MLP neurons of a small language model. Each row is named by its layer, matrix (up: input weights) and neuron, and shows model dimensions 240-367. Each number is 128 + 32 x the weight over its row's rms, rounded and kept within 0 to 255. Numbers have three digits each.
After each neuron's rows, "fires on" lists the tokens most often at its 100 highest values on Wikipedia text that the model never trained on. A number after a token or word is its count.

L4.up565:134104184084131121131181066113043131162143080071115091072116062175103152136098153152099113122153144138144103161102127144100120135115118094109116123130158127166123106157126050063143125120126108108195139140098100112070116058132122124173059110144091120156162219155124138086088118164139068127164133122137131118143124104154141123169123049047185116135161098165107154093123117153133105155173
fires on: "to " 12, "-" 12, "and " 11, "from " 9, "at " 9, "in " 8

L4.up891:135159181057105096150126125130072104117117123064117120133153164133101106162164084130180141103113144114149149122141127134114117155124115177137150120123177124123111124080092169095105205158099130122102094133121098089161094160074124127169130091159084088132149133078099115153120174096135172113140146136167152146081094160119051138125132108158066083146190143153022125117158106125128044091154
fires on: "ph" 27, "p" 20, "fl" 13, "b" 10, "sk" 5

L4.up140:118086058152113132146184119169058152143128076101129142199169114135127065180135111101125114142151106161158113065072098149124125133088141174099099163090126078131142235214131104184118095110117116165108079150132175127123141106136188131099092173109147105077089132143068155156165160099142123107114065081149199137111114138065104109105109148119078069088176103159116148130090112115099111144160
fires on: "t" 16, "le" 11, "re" 11, "e" 9, "et" 7, "ed " 7

L4.up166:161112122144128129169153096136156081144118178165137163158087128109124175133117130146105084135086055072158074112185182099112127089191116137102133053175127157130173116097128108205138143158094129150123179147101162136147142154146074125115031174160120139111182130157133126135097168161121163145137136176119147146068171127216109131147132163102108155170136144131116101127160116139083059124132
fires on: "\n\n" 68, "dro" 6, "ou" 6, ": " 5

L4.up559:166130176146083134152183120131144120189093131148125160081110086093087147169131129163110100117107134145125084140132154129190143149150193185070164159120141152111128114116159115191180113155093132129149134087153091129098138149077109085149189124150094119084068113103166135134145155068099161106142154116193091130112180105119108157166062142136131161163160117098088120177113130149113182128154
fires on: "en" 21, "re" 10, "area" 9, "ro" 8, "u" 5

L4.up266:123124138121122107160158127201173129153116152134148168128151111129098087126138122111169127119135106066144078153087102149140132134098126175139196136119156126071105145100114161169139157086077123119103189161090058052098086107127153067147087162183111125144090125169100163176098086139140160187082140160112135168151182162157152148178143140107146104174093178116087125134134083149142135139084
fires on: "ers " 21, ", " 12, "s " 9, "ants " 9, "band " 9

L4.up290:113118123156142113085149170134143134068082166152216144139182098111072121151132091123134159108105169147130118185122050117105096145125093152121138115165106174128110129105090140180148076138127127122092147128119120096218087130127078126137140121087119078129137163063122081156113127143119093172159106146120163125111113107093177081124063108149101139108139131098121085122122127112142138160121
fires on: ", " 27, "es " 14, "from " 7, "tr" 7, "Str" 6, "ed " 5

L4.up812:102123125093169110189135132095105087090149143174153128149188080128122128105135156141141165121110175083098106105114121119154172122114104144184085143125187118137138132099089091130120203168104157122093145117130097082172159149098121169114138125140107156083037138137069112151123129122082103130142174144070145157099103141139165096143127164138153130171118129094130144143098079121155161179106
fires on: "th " 13, "st" 12, "st " 10, "ch" 7, "tit" 6, "em" 6

L4.up765:132109152162089155135134189146176173115119102116168108140169125122073139127103157104185157144137117084145162085094163106140180191062083147093121143097131115189152161100169147069104153106196133097102132136122164127148089110105147120185127143150051125142111147140116116181145165121135097152114161139079116097115095095107100175100166179089132167063099099097133194083151140192126161127061
fires on: "202" 17, "it " 16, "–" 9, " " 9, "re" 6

L4.up149:115187172133125198064137143115121165126062112122134158128131127152130149093159191121130188158101045086139139140155132119131117195092090072071173150109081103128169183087108181151150157102106088143186143178194152143115128125156074131146142127109125115175135128093127133115162094101115107177148103149092144095102117084135064149108143140093105116149157127157109063131138183156109116160097
fires on: "g" 24, "d" 23, "ag" 13, "fer" 9, "Fer" 6, "or" 5

L4.up86:065163104146111123106164146171174057160120042133087150121135114144119164114110163139171106098115113122113176153199120054125082078094173176155151107167059112160147155098093145133101136077093095077084177143108145128096137117122134114133117111101145148145103129171122140125112140110174122124088131090160163130144164146154157148164140142141142172100093049162116129124108169084164156119073
fires on: "| " 35, "Br" 19, "r" 14, "br" 6, "em" 5, ") " 4

L4.up485:153159068163148114089127161135148111166111127143116145133163129169187078141175146123109106117123178133158130100121129158164148142055169107173107120146160127127104036137116087167127124122123109106090123135122136112118120150115120101130100160161069119134148176183147136140142119141130073126162037096115076103121099062093158083090142166175156114058107112135145154163115118100119134155083
fires on: "m" 22, "or" 21, "om" 16, "on" 8, "Tim" 6, "Bar" 6

L4.up598:196112111073108053115125131141118158139164155116102153151151085130083175203170154075111124109118123150105162150103113096170143092112121111133142195143086098128157160126127049123147108115087102143174125120110177135119159074080181137130123169172108155086099104097117143144143177168153146165147142198156098120110122113151097133091113120139076142137141039109200136156098092129145164156178
fires on: "ro" 30, "re" 24, "pro" 13, "up" 12, "to" 7, "anti" 4

L4.up511:151118199144176125098143104135129090061139179107105089080125123116150136162148124101168100160135102147145092132094140120115126090181166111100108135141122127152135113126110165089153081074163079166060077148162107114159052124139144093129155062156064174133111082115107164176155154137078157117145126154082136108106106212127124156144079113095075147115119191170124103150105082090118130125110
fires on: "K" 78, "i" 6, "u" 4

L4.up302:158137157165114102072166122169101134146127102097159181132035148068104071175166141088122115038112132153070114120059092160111148100120095146126104136148155137182197125119106165177175098119092156123141108122125148168101087116136087134157177137118085143117126102143175167162100141138145105132136071110079127103143152186090126064104139130151141145125136098151113117119190146168158106161160
fires on: "'" 28, "ro" 10, "ord" 8, "bour" 5, ". " 5, "ur" 5

L4.up711:127145108119120075146116137154152111143108143150121168105112085078080182072117157081117110181107134147121145114170159146112124144172080161118178182160131176151121081096161060104146117102117109106049107102147096197159163132101143130174065088100151100154122130066105145130165117163105157051112109161146094195133062186112100136141106073141177108139116143070123119119138206139170063134119
fires on: ":" 41, "direc" 18, "contr" 7, "ress" 4, "went " 4

L4.up345:100129135134184151118194132182114114106141134110102167133131163094088162127147138119126145094127165166149179152130126120087105120101117124128161131130163168162161118130111117161085147106132108141190115170165105106151103141120171105127152163121142152133082106136111135131149124125150109096109133120084076083044160150110109115165129187171111122114102126119117151154092103097138191136110
fires on: "tic" 24, ": " 15, "yl" 11, "–" 7, "tur" 7

L4.up326:099131091074205132163125164131123118208156190086165135158095113137117165161129174136152140082122101162109103118148142112148095133084106131132135245208143114127174140099178085148093052095103148113169122101075105073048155091101131138157103125140103122147141160093136127101152137124114158124108153138141187127117081122122107119212155171062096158126145190097088079093125114141116127103130
fires on: ". " 58, "E" 9, "u" 5, "ef" 5, "ou" 5

L4.up845:082046115142110138099152158135135092059068113126141173170136089147147163080120133170116093129132094207112117118163169165151065085092080081129148175104159121060150132138165102125116105072135122102133128202106134088151156129132144131140144141119167151097141191098135152120105076172094136129197148090157157149149145163117114128096172158124114123090112162205091128135126156158173181143094
fires on: "bu" 18, "wi" 18, "if" 17, "ud" 7, "lif" 5, "n" 4

L4.up775:165162123169126145135176128151090109146134118120125162187143133107103127160060102127166098132091079162119140088161167073081097112198042080107132117087113159133072152119178090137162108136083106124126119123115079157099158103107115146106090151115083170159129178111199192146127137122134093178165168147129096106189147092098149076137122136124176163123033108155109144171178117186165161127134
fires on: "Gu" 24, "Sy" 11, "li" 10, "pres" 8, "aw" 7, "was " 7

L4.up477:132114214138118092131101186108185140133122160162126164115146146099140143146108197112122154136153133099214097166177122067160091152114109073126166107145167140128192136139179127134132101156119170156140119081148180161104158086058162112140141113080114093192167035091169165102093109121146108132112155119092090144122098128133095165128137087107181165151139171131131121128109122162182122113138
fires on: "y" 15, "ash" 12, "ot" 10, ": " 7, "ber" 6, "it" 6

L4.up572:118126156099148139151153120188113159076106050152098100137164119087116131120196162126129104129130143121108051140093107200077157134107072185138135128126065127210100114148137150044132149147107152135124132165145117138115095090118147160207139132121176117125095207160120130134156103143164128086145096149108155125148081122136136145119134162157133150118033143159112170146106132208102152101117
fires on: "°" 18, "'" 14, "ati" 13, "′" 12, "ti" 11, "I" 6

L4.up505:174161095121148158126099102152131131091112129120158087091111083164108099097123159125112100109143109146106059100171100149105163155149135155084122146164128100141103169166121157131197105146138150178081136083127194171065167133127153149091129140090121118180112138138062170117152138098123192146092164143087122140167161123148109160059074099146104084108162103099149117114159137142091136108133
fires on: "et" 25, "in" 9, "ad" 9, "le" 7

L4.up851:172131094139141086148181109165145101068180082111089164126158189111152167141136174109184135146117114076116107125098137128110144125150158139072161116131117123120130150152097117141146138121120057131109188131121119114158099157098105119166132141113052102136183127208136129113097115065142108122169088118093105093076097063126135122173161072145179125075155102095086189124144103158123126057106
fires on: "th" 14, "f" 12, "ument" 9, "t" 7, "ent" 7, "ber" 6

L4.up547:121215172120120120089153173160117114111164151162148131121122122159103093164112144065130104147111138134132069131094117110173083106175089110058153121163087052160129207148122136146096159131122170189115122105124145138181094120078088109133078171169139113172156110112093109148122116144113122160165097131166185160125085125137128130167122156147132123086163110065142147162098140141161094143088
fires on: "." 29, "′" 28, "comp" 14, "had " 6

L4.up486:115124080128183101109096172094107140198073094109078145103145156112102076111155176126114102086160156184102085052153175205106149115148092107114173158166167138075130154103095143136098115113117109175140105127162136053102104088133074118150133120095135224066117197102046099117140114141135125123149098157148082101093127141058166147090111101092177119160171176148169159134190097138149196116150
fires on: "of " 63, "gener" 6, "ener" 6, "ass" 4, "\"" 4

L4.up328:138120130160116112111105147129183192088120104159091063117119152050075190098135113121175086195078150096166127168129165110117149094088119134129161064170132144127169153123100142105141183140137099108140112143111102095119153081156107090168154153112112161169106098161104086079138155091151170143121148151151141140105114095124147137125061097096175112116081188124134107164170190104125195111161
fires on: "a" 18, "\n" 17, "iz" 9, "any" 7, "oph" 7

L4.up113:195119108133166131181108105096130144123160120166168125179143128117142143163129115033102152140194178129110176147072091182181175184163187092129131073137133123133149098057121133187127117094118151247110095171127144135097142190105165136117083107150111102173152100100150095108153134103143170137149099089152188154073115155134045118092151133111136111177122162108098082099099125146159089141131
fires on: "B" 19, "es " 18, "s " 11, "% " 7

L4.up175:087146060150080108151127105134094111148118141110190219188102083091110155116146128205114149111145109110155118155145087184099095084097091120088122143081185109096126116137143129128086102094182177077145089126158034169133120143136149146132123141191136193129157129115072128130104143071157149111209098130098180129102161130103021103183136135174176136135100153125149148144107141167127149072107
fires on: "al" 50, "ear" 10, "ir" 9, "mon" 6, "King" 4, "tra" 4

L4.up847:102168064123154106139105183138177169132112096118106093171218185118070116188128168158107197127167176148083114115115136116132155117122156160197167146112215148140127104111149124160137172138147112146097155132154108133090099139126163112177135144088114086070087120122149227139142169103183127089067087127105131122103111121102162185115081103081110099099126169133161154090084157145140089141089
fires on: "ob" 17, "as " 16, "run " 10, "es " 7

L4.up116:098088152128184103069131144153123147095173137148149108144206089107181145181095183090059063107176145159160138154179108206125122083128124174134158105144102139188075139157138136109188092103141085086085155141074165160112159140153135079155075079120149103140113121078083142174168128152067114151161077085096118177136109167049103126118134144082088120087038142086168136117137140122108139136116
fires on: "| " 60, ". " 16, ": " 4

L4.up192:122122137093185128133171177196121158168064123103092130134120100160098127138121073107162145136153149146160157148178110113144081141068124086118125100151115163154124128180196122066098171113179136120110119138122070131123158149140140136124148139105176155105150106148123133126108110104146094177153075206124118100098153137079204118116168130155108126140092161053218113134056120114109111099170
fires on: "'" 35, "and" 13, "d" 11, "Sh" 7, "ak" 6

L4.up309:136111113139152172153080103087176112155112061159111154113105086168107146125116137124100166112113150128125104174164136186138081097147097087174161158245131131151140158118122125060148137106145111119137181115154113135135183134138099167129184140128133103107139135107133120088162053101160136096123101179117091156130150153112127126050169102135138163155170123163124135148123142111109106160083
fires on: "of " 40, "===" 23, "==" 23, "to " 4

L4.up589:148156137145096114179116115139158072078160172114135088105102086089167173177120081124145089158106146142193099132119081129148099059127132108156092153127123117157126124141163096135148148141090167162127160167128128166120086121151155109142169143110073156099143158141078096148112107131109170101108141098089171143112139126136080085148108132122143123111073137085111109131095171078115105111127
fires on: "H" 79, "h" 10, "el" 4, "il" 4

L4.up80:095159103148128085098148150190122160180121098143154122193158089091090125078081152098121119104137116173122158129139143095123118125146067128081107174144141154209117116045100103124156146094112086114135120136071116117138124080206187105186095159183189101124119115060086112136078149129130139125180099191170160073181153157152067093143094145116125104090130116120168184189094153123123135134110
fires on: "al" 65, "Al" 31

L4.up577:087138135086173164205133092106152111131160159125124117131116132113125213151136131121082110090104043126099125136113144155101095127168105131175084162160123138173107149091107083098159142132118180152166085159158140136134176135086167141068143134170129161143075114184083088127116111129129079101075134151145152114083195124124098019148168194122113157177127129145131115103156073091111102156105
fires on: "\n\n" 98

L4.up414:098121222107102122112128114150171102122083103124095134142125198134153130132144154111142207106130127107156160130091122127077105054121120098154127120157121130129148091129157183139141073149121075123178145163088129127179141052117170124119072159114114144121100187075124125165131088105125105165113108156164127117130139100086132197127108169128075135143075132125169103194090156109197137175105
fires on: "D" 60, "it" 5, "ier" 5

L4.up538:122090119068092153149180133178095200124118160131100115168111120119093105094116074197070071123152122134158192123145149094176112112057114106122156074111116119141179153146101103089119114173135133131119114126114073094153170143130075142074165113072174127143134128150142176114092100103090157133120157103089151118077133125121159191123064142143113143143128139140082124120130088149145158091164
fires on: "bl" 29, "fl" 18, "pl" 14, "illi" 7, "ill" 5

L4.up617:121131150130134183091168141143047139121147111133103105180118111115122068141157121166090137140126143150126096130164136124125099186126119169095130120164239129140149059135115147140131137094082131149177094076112142191119117059124105139111146125144109100133081129106145146151123114123115064134159218098122092083079094141114088122120114094147167159073143080169137153081043131177098117134122
fires on: "'" 83, " " 6, "–" 4

L4.up795:124209128105169117168115104130108119097128086112186085168099165098078137102096119134149122117094173175206125085183105133131126084120088109073158117084111128115080117144159111115174175139140172109112153150095099086131121197168120202119110159194067130093131133133100207149160112125123097112130088113168180114149111170155085162089089147148128134150107154096124161189087164126157099150092
fires on: "ut" 22, "d" 20, "bur" 7, "li" 5, "but" 5, "br" 5

L4.up417:146107127111123150136099170108175106125099131132147142099075123143077134113123150101180160040117113129137147155104131111084130114196107106113146137135119078074113143192154123161155121039123109093080165126146105198117240135166158125072142157129164126151163159103157128097104135158093108180096099104110167114166088132134150114134103118102126133095117130133155090174086170163136164180159
fires on: "==" 25, "own" 7, "ograph" 7, "ad" 6, "and" 5, "fin" 5

L4.up194:116119186143097139112150113146135113160147167160132125091126117108043178115080154150150147136149070086122109139106188154103109077186120130145181140112140118135152142165133106155199072142110113164107162126088123171129201155193140143174108129096082111177138115089112162164126108150088136147199134195125160155132137110086115093136151152111114087145140114113147137150177119121208117101127
fires on: "e" 14, "|" 9, "continu" 8, "ed " 8, "De" 6, "," 5

L4.up56:154100170104113135172145095160109106131069175157121161127116140089121124133069147068075073160124127167158138081141075146130174129115088097170127117153131203103093190165180126123093109150133063145158155133090173116152112124153169139135101131103108150141132112134133172149133148117141097047144119149179109150188099142103158090125151193124092115121107154144085143136106155107125113098134
fires on: "3" 18, "8" 17, "2" 8, "7" 7

L4.up403:118168092077171140130101093174205151115088069118086165066115127135093138120116080076119134150113105159147087192096090071139143128158176188148096125142139129146094118146167139124159097152124121149129130166145101123078114156093130100151122149080065125095123120121153099131075134155055119099072153120161173071106122123097131111148105100185160120147128121151150098143107200115063082179108
fires on: "; " 32, ". " 29, "\n\n" 10, ", " 4

L4.up608:103148179119144125126110115068104075118171071093101096084143112108110132210194158148122113141134108148176147117115165181115146121178132103139147111110134087167114042155116173109133097120095145154090123146075157100107112188166080150101127102144105162134115105121114130128088129111110157143126107160149163149075163157075169105183142171173122117071159107112075092099054100142165147142154
fires on: "with " 17, "With " 15, "K" 14, "pp" 7, "eg" 5

L4.up508:108108166085187126152129157116121116156105137122171103151155124155092157063126154195142138097116153166132137131220168118160171216111167101116142100158124069151087137169070119112161088113128145124194074150133146136145142139124097153051166106068046119069165138148133112115187148100159165128137147077148113123172074122106095131125125103109162103100087106146140145095097134143126133103112
fires on: "." 24, "8" 9, "over " 7, "5" 6, "in " 6, "7" 6

L4.up650:083093111117163099124190168110139122195139127095114104166113178127160148115137140119146129118115143105101123115107079134148156157149143119149140167060155101120123164147126160134101116102110140115077125081162078143122120116144194180114099134224077082065099175113157102136130156159120170137109158128148139167065090115069102225112100131132104165105133059170102077114110155122171099133193
fires on: "For" 13, "out " 11, "for" 11, "into " 10, "from " 9, "Released" 7

L4.up888:112107188124133060117174116103120121114129107140135138109136132118111095138148210131130083143119122087127077088123117130089090111124152100133171130096180143111151125123131159133167036164107204083120168159122137121137116139129177116187100152090125093137136125179129141107106140105123137113093134101133110100136110126148097145088117213075123135127109141141133142092100148143100107072077
fires on: ". " 29, "- " 25, "\n" 14, "of " 10, "\n\n" 9

L4.up339:188136159045214142178129129131102131061137138090113112164084107143071075131137165091146194189091141127145153082095128155121151099123099076097128131126113089080119148140069105105077170145155123135092089115111136173131099130097124132136089130169119135186108077165113103149127074110084091174126129114117112136108118074101127128122169135107159115194142150103117092131163138054083159112192
fires on: "th" 35, "per" 22, "el" 8, "ow" 8, "ar" 4, "sh" 4

L4.up636:125167196157133150127147138070133127072146175157064110131138096171189110117173134127140106151130132162117175154101098188102103181148134072156151126122111110142075088105157073148177105154105103070127074201162224110147149148136087106121106113072102169130098186121095176083129132100128129122133073148097087131153132171148100215176188130090161149179134147125099099078133131111074073128126
fires on: "201" 52, "196" 13, "av" 8, "200" 7, "u" 4, "194" 4

L4.up512:112141151178133117105130090113095083135116128107151178097132146174126133114149131139105162132109073071090083125089141157090139127141117120151098171133152135085089130129102090101131108145098181121166134183102115155158141143137096195150139190118154113114141109166110169122075124080091098146201129112101144111095144148161085054109144170185140169180128111141111109126101102110130105105076
fires on: "l" 42, "ex" 26, "sp" 13

L4.up96:192163150099152086151152100086115092147173122113095093140048085089143234172049140102091122145073183094129112093062178120128145197111113134152116154127105154135148122126172117183083125134123158173131079127123078166142099137116090088135117181144141145120146082101098094200212122062086155163069071156115142121133156093092117139107071071103083193155141119148133141100136109105126094134094
fires on: "in " 21, "ound" 11, "in" 9, "comb" 8, "Record" 5, "electr" 4

L4.up610:073123096113091163180187133102076026174085127176106170117195087171119167101143177174127147108084130175140145105116143128075102170180155120116160083099128085167105126124134104130108162145097133077073147161097123117159148115122117175106158166103058103122153143202169147096112090103113162158091129146089125115144103138122110151124139075139136131105161113077171082112142152149132101140073
fires on: "Br" 29, "br" 26, "ver " 6, "onze " 6, "live " 5, "do " 5

L4.up319:087108140129120125181190112114079118090121183125143167180139140132118145088152111137071077172142148154025085141150160145145132093134165140126078110137098078080118155092151102136087155119178102128153117183134123151131138118196089112107129126138094155160173166115111084109143115112134130147140118146060164086128055174172136102128159117144127103183082091086088093169078138134120184118197
fires on: "am" 17, "tradi" 15, "exam" 9, " " 7, "dic" 5

L4.up886:138128160095183096101108142211147124123069109177142132128123111110107152078102139147104129157130109137119160155128122080091143130078101145140133091112102188125144135118137153086166089110114146092099156146103110187097154105221076142145163145081128128081091141149131141106164108164083153154174103152142137149110145127133122115106175116106111113145115172133132143185161138125180121044166
fires on: ") " 14, "film " 14, "ol" 11, "aw" 9, "| " 8, "she " 7

L4.up360:117168131147180133171137092142099142077081062143081091113167078111102103113148143162017093129180142098111171153127135147114091129119103131156190134128108181098139082140173137190140136116202145135134125126061095194137116153116118080125097173151123142112131130207104122136146123142118108181080123149103172194064094195121105124115139173167086157100131146154180097076126095164110074131101
fires on: "um" 20, "test" 16, "ag" 10, "o" 6, "4" 4

L4.up46:113120159139096153124170133092138164098089118091076127149106102141119136144115177126136142097115069137153145148142153117127121130100110129143084123137155101146115160112151106128136183116117157129111110112047081143118141154110136124138138101158065141126088162140112183171156084119122170137164107217147150134096077151177122165071134079171161155141217148114108184169086160164123119157195
fires on: ": " 11, "ac" 10, "order " 9, "(" 7, "ra" 7, "et " 6

L4.up557:127127080139164098154129145095164126063159186139113180119137140139162121130075150168153158097111140156147093166167195124163145182080090113118176164115131142070181108130144149123156108086139138082116141166172118107126144135145159125150169125120095087124190166111127149118139097068136166100107076084111151179154162157089086082149097134100177079127122121093119130128132053107126129100169
fires on: "u" 39, "ou" 19, "of " 14, "\n\n" 4

L4.up265:128093126117142152103168204091070178141148150154110209143155083107103127139186077166140116145178146127222146154099200100147151178159155108187088105082142103118132105080048094096182149094137142162160083162130122076132114095126117158116131137123090149125101100131127098114131141186125178138131127166113193101109084156164164111143139140175129158087143167110154107101140148150126129093148
fires on: "U" 61, "22" 11, "an" 5, "ann" 4

L4.up766:069100115105148143124223135172114114158136097102118103206164124119119127121188089101127136093110104099161126113160165152105112114095132160143119140123086124133095139081125102106121083131155072081198129149117102179074195123145107111145117166106137162096117130165138148165131117166072124124105117176118155147047138188100158133149171150118117136125133142103078085105136100139170093110119
fires on: ". " 84, "). " 5, "\n" 5, ": " 4

L4.up843:087099129104128200117150136116151109137133127063142108222086220142164145090174145120151132131071138080117235114140113170135095059154129117122069003167128088125136099086091120114137160112075114149108104130158104111106154104107092133097103131104126131119102100152129121110075145174138142151131135121119104100113085141091114121195101121116143129138111110114196151146071184111121105184147
fires on: "." 32, ", " 22, "," 9, "th" 7, "Australian " 6, "; " 5

L4.up174:139136100136112112122152145145143182148064118075081142165147101156157147158177122129095134110130140070052094165145077103117164153127121123097120111137050099165172170111117040128130216135148129101146139166102134155167149089169134096194116172115150165165175041122048144072135190098118151061150140156166086106118125122113092152121105108161116077124150114120150092112100102161099124096154
fires on: "p" 38, "/" 10, "br" 7, "stor" 6, "p " 5

L4.up459:148148125137129130125142123133077133127132089084122146169120093135096100112154082112102179094120110120109116181165165146048164137078116120124189142129063097151114156087072143147145173182164121147124086153115038111120078128094066136103134164147132089172114100200159101182088125200168165061115093160117083136125085150122127121127151062151124128122125133118117157113085122138133127121147
fires on: "s " 20, "os" 17, "as " 10, "an " 6, "o " 6, "id" 6

L4.up519:113147174172131142075086078139189090155118074095093113097135141141120100133137165126061123133084073091131144140118128125116056146140114021094112149124114143140090123149156112064097131142134074104133162169046100105135151123132145113125150162145126146159170174123137143155160143175102072086104094154113191128127121167157084140151118162179137148153167146082179063117188124126125035164133
fires on: "of " 11, "ati" 10, "==" 10, "sour" 8, "arti" 6, "us" 6

L4.up286:110093174066103118121169101035155078073190158087123146145128140111120121119148136089145180147151156136163145192097121105197142154115155224131193086128066114164192111088173113150146131156175115134123131163106143155152116115149135125154129146142172102163098090140121143107098094135118163096148135139079215131113143138131135156107104123100144162083094090035167105155108102173211088076112
fires on: "y" 28, "and " 11, "ay" 8, "one" 4, "ate" 4

L4.up312:204146094116157099202155105118115190156157106058159103182092092107118140101077169100206145079117171130087157160161118107101132067134054146144130105140108084128089121109120161170153120152111130152115125109167124200087153158112158139095065134137082110144113110118123146153135075162164128157106113083128080104092167126165130126110071078184159133164143126111130145113131115151185102159164
fires on: "ts " 14, "s " 13, "es " 9, "ains " 8, "L" 6

L4.up271:137165125116184106098128160118131105135139167131154132147139139088090155188079183119085130196107109074071052225042155098071134176156117147168072115102098098165131166165151098075173134162100131100107157146078137188196147150126113189141101088128190118105164088116117109135111120079083141170178146074086181128158088129113077111091132137065070153163132173175065116133132101113154133178147
fires on: "\n\n" 34, "\n" 33, ". " 28

L4.up662:119114142158090155132104137174144072178072132078122129148153148114155136122110158016165121100163119177128221104156159147106129092160121169116168177120152084131139127107153144115082156175125142165171145065158160068157159127099071137149110154191060152135098079105038171165092127140133100103146105156116102116109112167074150118144152170108116168100133126091108129119116152164109102107134
fires on: "en" 14, ". " 13, "des" 9, "bre" 9, "el" 7, "dep" 5

L4.up848:142121106116120154128193150162127192135053149147089128148143124122140161150145103122195121130167127114102108115118070180178145154152073136184141111119156108130136211105197144126119130140116180133125114142106091127108065143114097075131082115134096075099143103134132100119153149156173101169176137149147132151106153099169089110090076090150068172084117156148117130115172095147087132158117
fires on: "b" 52, "B" 24, "Z" 16

L4.up626:137174146158140125104081082155145161165082118134110097119043145091178080084088086112082128111081131193132177192099156083121154117128169164110114097152117109176133193133075094096109072081092110174105074091149171164081134137112163085085097062061126112122106121081133091140062095124136121133145201116118095134151124087091046152126144082211102106131161152135143080109127133128112137145128
fires on: "," 21, ") " 12, "Democratic " 6, "son " 5, "lear" 4, "Republican " 4

L4.up475:120115083091138152126148154148135171089145159128128226116180142145096150108103074132142085139136113103143154107083107134110111131178109159125084068086152107164077127076134180081103050113106108048071127084117151162119119114126073087142107136151148088169148095132141144117080074140077129160106082135183097134144088103161113154124086105167151126115166146152127149136182179102087090138179
fires on: "b" 16, "199" 9, "on" 8, "(" 8, "ach" 6, "n" 6

L4.up465:140138129092091154113111183098115115145171122083141133115133140129136170137117167080128168089072123137065170099083143123125125117119175129159104120143069115107161124119140117146126158111070071126113149102116115113187096146158086134189084150095078121126153133074125099151155156147071090130116158085109077116133169160072208107127182092173123113114124135116152129175158147145171181155132
fires on: ", " 43, "was " 42, "been " 5, "were " 4

L4.up289:138090116111123116099109124155109066094098058115121164143137086101051099147122123127130106173220115141094102075144117115129088102125098124120117130118149102143108165109069082205124136110092137119126096161119148149089140103117093136129146126056138156125171134095133161152129046113180150103178174165179098132135092092089101143120131077127181129119136129109144153157159209085141092117121
fires on: "_{" 22, "en " 9, "ard " 7, "li" 5, "reg" 5, "ower " 5

L4.up398:111127073158146167128144141198181110111044082120160171117083185179181145163100154103156077103115144106142122080171155108122102060118070143103104147195178170109111139108119093089118117077138121073143128147127090134166124085135129120104110107141096139190108129089095148070120170116089108090147084116104141147094190151105129100120170127123150196112150115109185120133136069152133089117127
fires on: "ap" 30, "t" 8, "Cap" 5, "contr" 5, "Cour" 5

L4.up723:167126154215119118147140153172157149161144099130175194102194120079078182083198164170138169079119142139172115170169088150100061103063185203135126117130130102143112134112156095118104156072085135135174116149108113172124184125201125175105106045132149150101141104214117140136097108119096140171119113118182099060147150130129119117127123084109140116128132134189132129145131118159128098120130
fires on: "ed " 32, "present " 7, "ated " 5, "old " 5, "and" 4

L4.up351:174159048113114088097124128161127093119123153096075159139141078103118135153109144119154170128167140102135120135120129156091134153106182136180043090196195123151135123086119080085101081124126113163146106173113134123143189139122116128167112201114148158106136116090058083133121154180140164100156074124151132106116123097068074110099123075134123157120102153167161113090169132146160116170102
fires on: "l" 88, "m" 9

L4.up773:108092157101159165161148073157139094111129114147134124099101113155108130187112113150116155113121063081112145158069142104093085118101158106171104151123111128173151104115172109088136082158089218173094133118149046113102199149134102133111163170139097086163150147179171051172119141109093156125087170107153118146150085175187069153175133182141103151140121120137104127135104131078083200151120
fires on: "\n" 17, ". " 15, "against " 9, "; " 7, "of " 6, "for " 6

L4.up666:095148142173134132123107149142141086107092148102189098176092125157113138154175102171135108189103162127177162149128039089143140090102144161161138172099182112151169142107115150127110177116097117177121149203137155089159164143151217132157067136113095106121142147106111170136153119126162183162096108163124083131117122122097059116118117103110146157108105137136109107107098139143112161146090
fires on: "\"" 35, "s " 10, ". " 8, ", " 6, "t " 5, "e " 4

L4.up273:088094102117156148083107150140096145171148158145147116128162127095098132107119103108121162106167146125194118106155111125131129153130124145150112127184159110154147123087105152097135081070106103158075095076112142162174223135039101150175154133058138123110169150126139117167067135148147092165110092092103102071131129056145115102135177106175105135152138142116167139056121090116148182080121
fires on: "s" 26, "l" 21, "t" 8, "m" 7, "ass" 5, "le" 5

L4.up449:198103143123121143104183165111175052127077089088099157123123083103088171184078080155104131103066176079136124142130124156148172127142122183090146120185188117071119149158170119107144132126130100138146103138154110099084166071173100106112061107070109106129117157099151123150163163142140103118135117176109135099140121118114164143100138170125096114159121129055115130186119130156126143132175
fires on: "D" 71, "graph" 7, "and" 4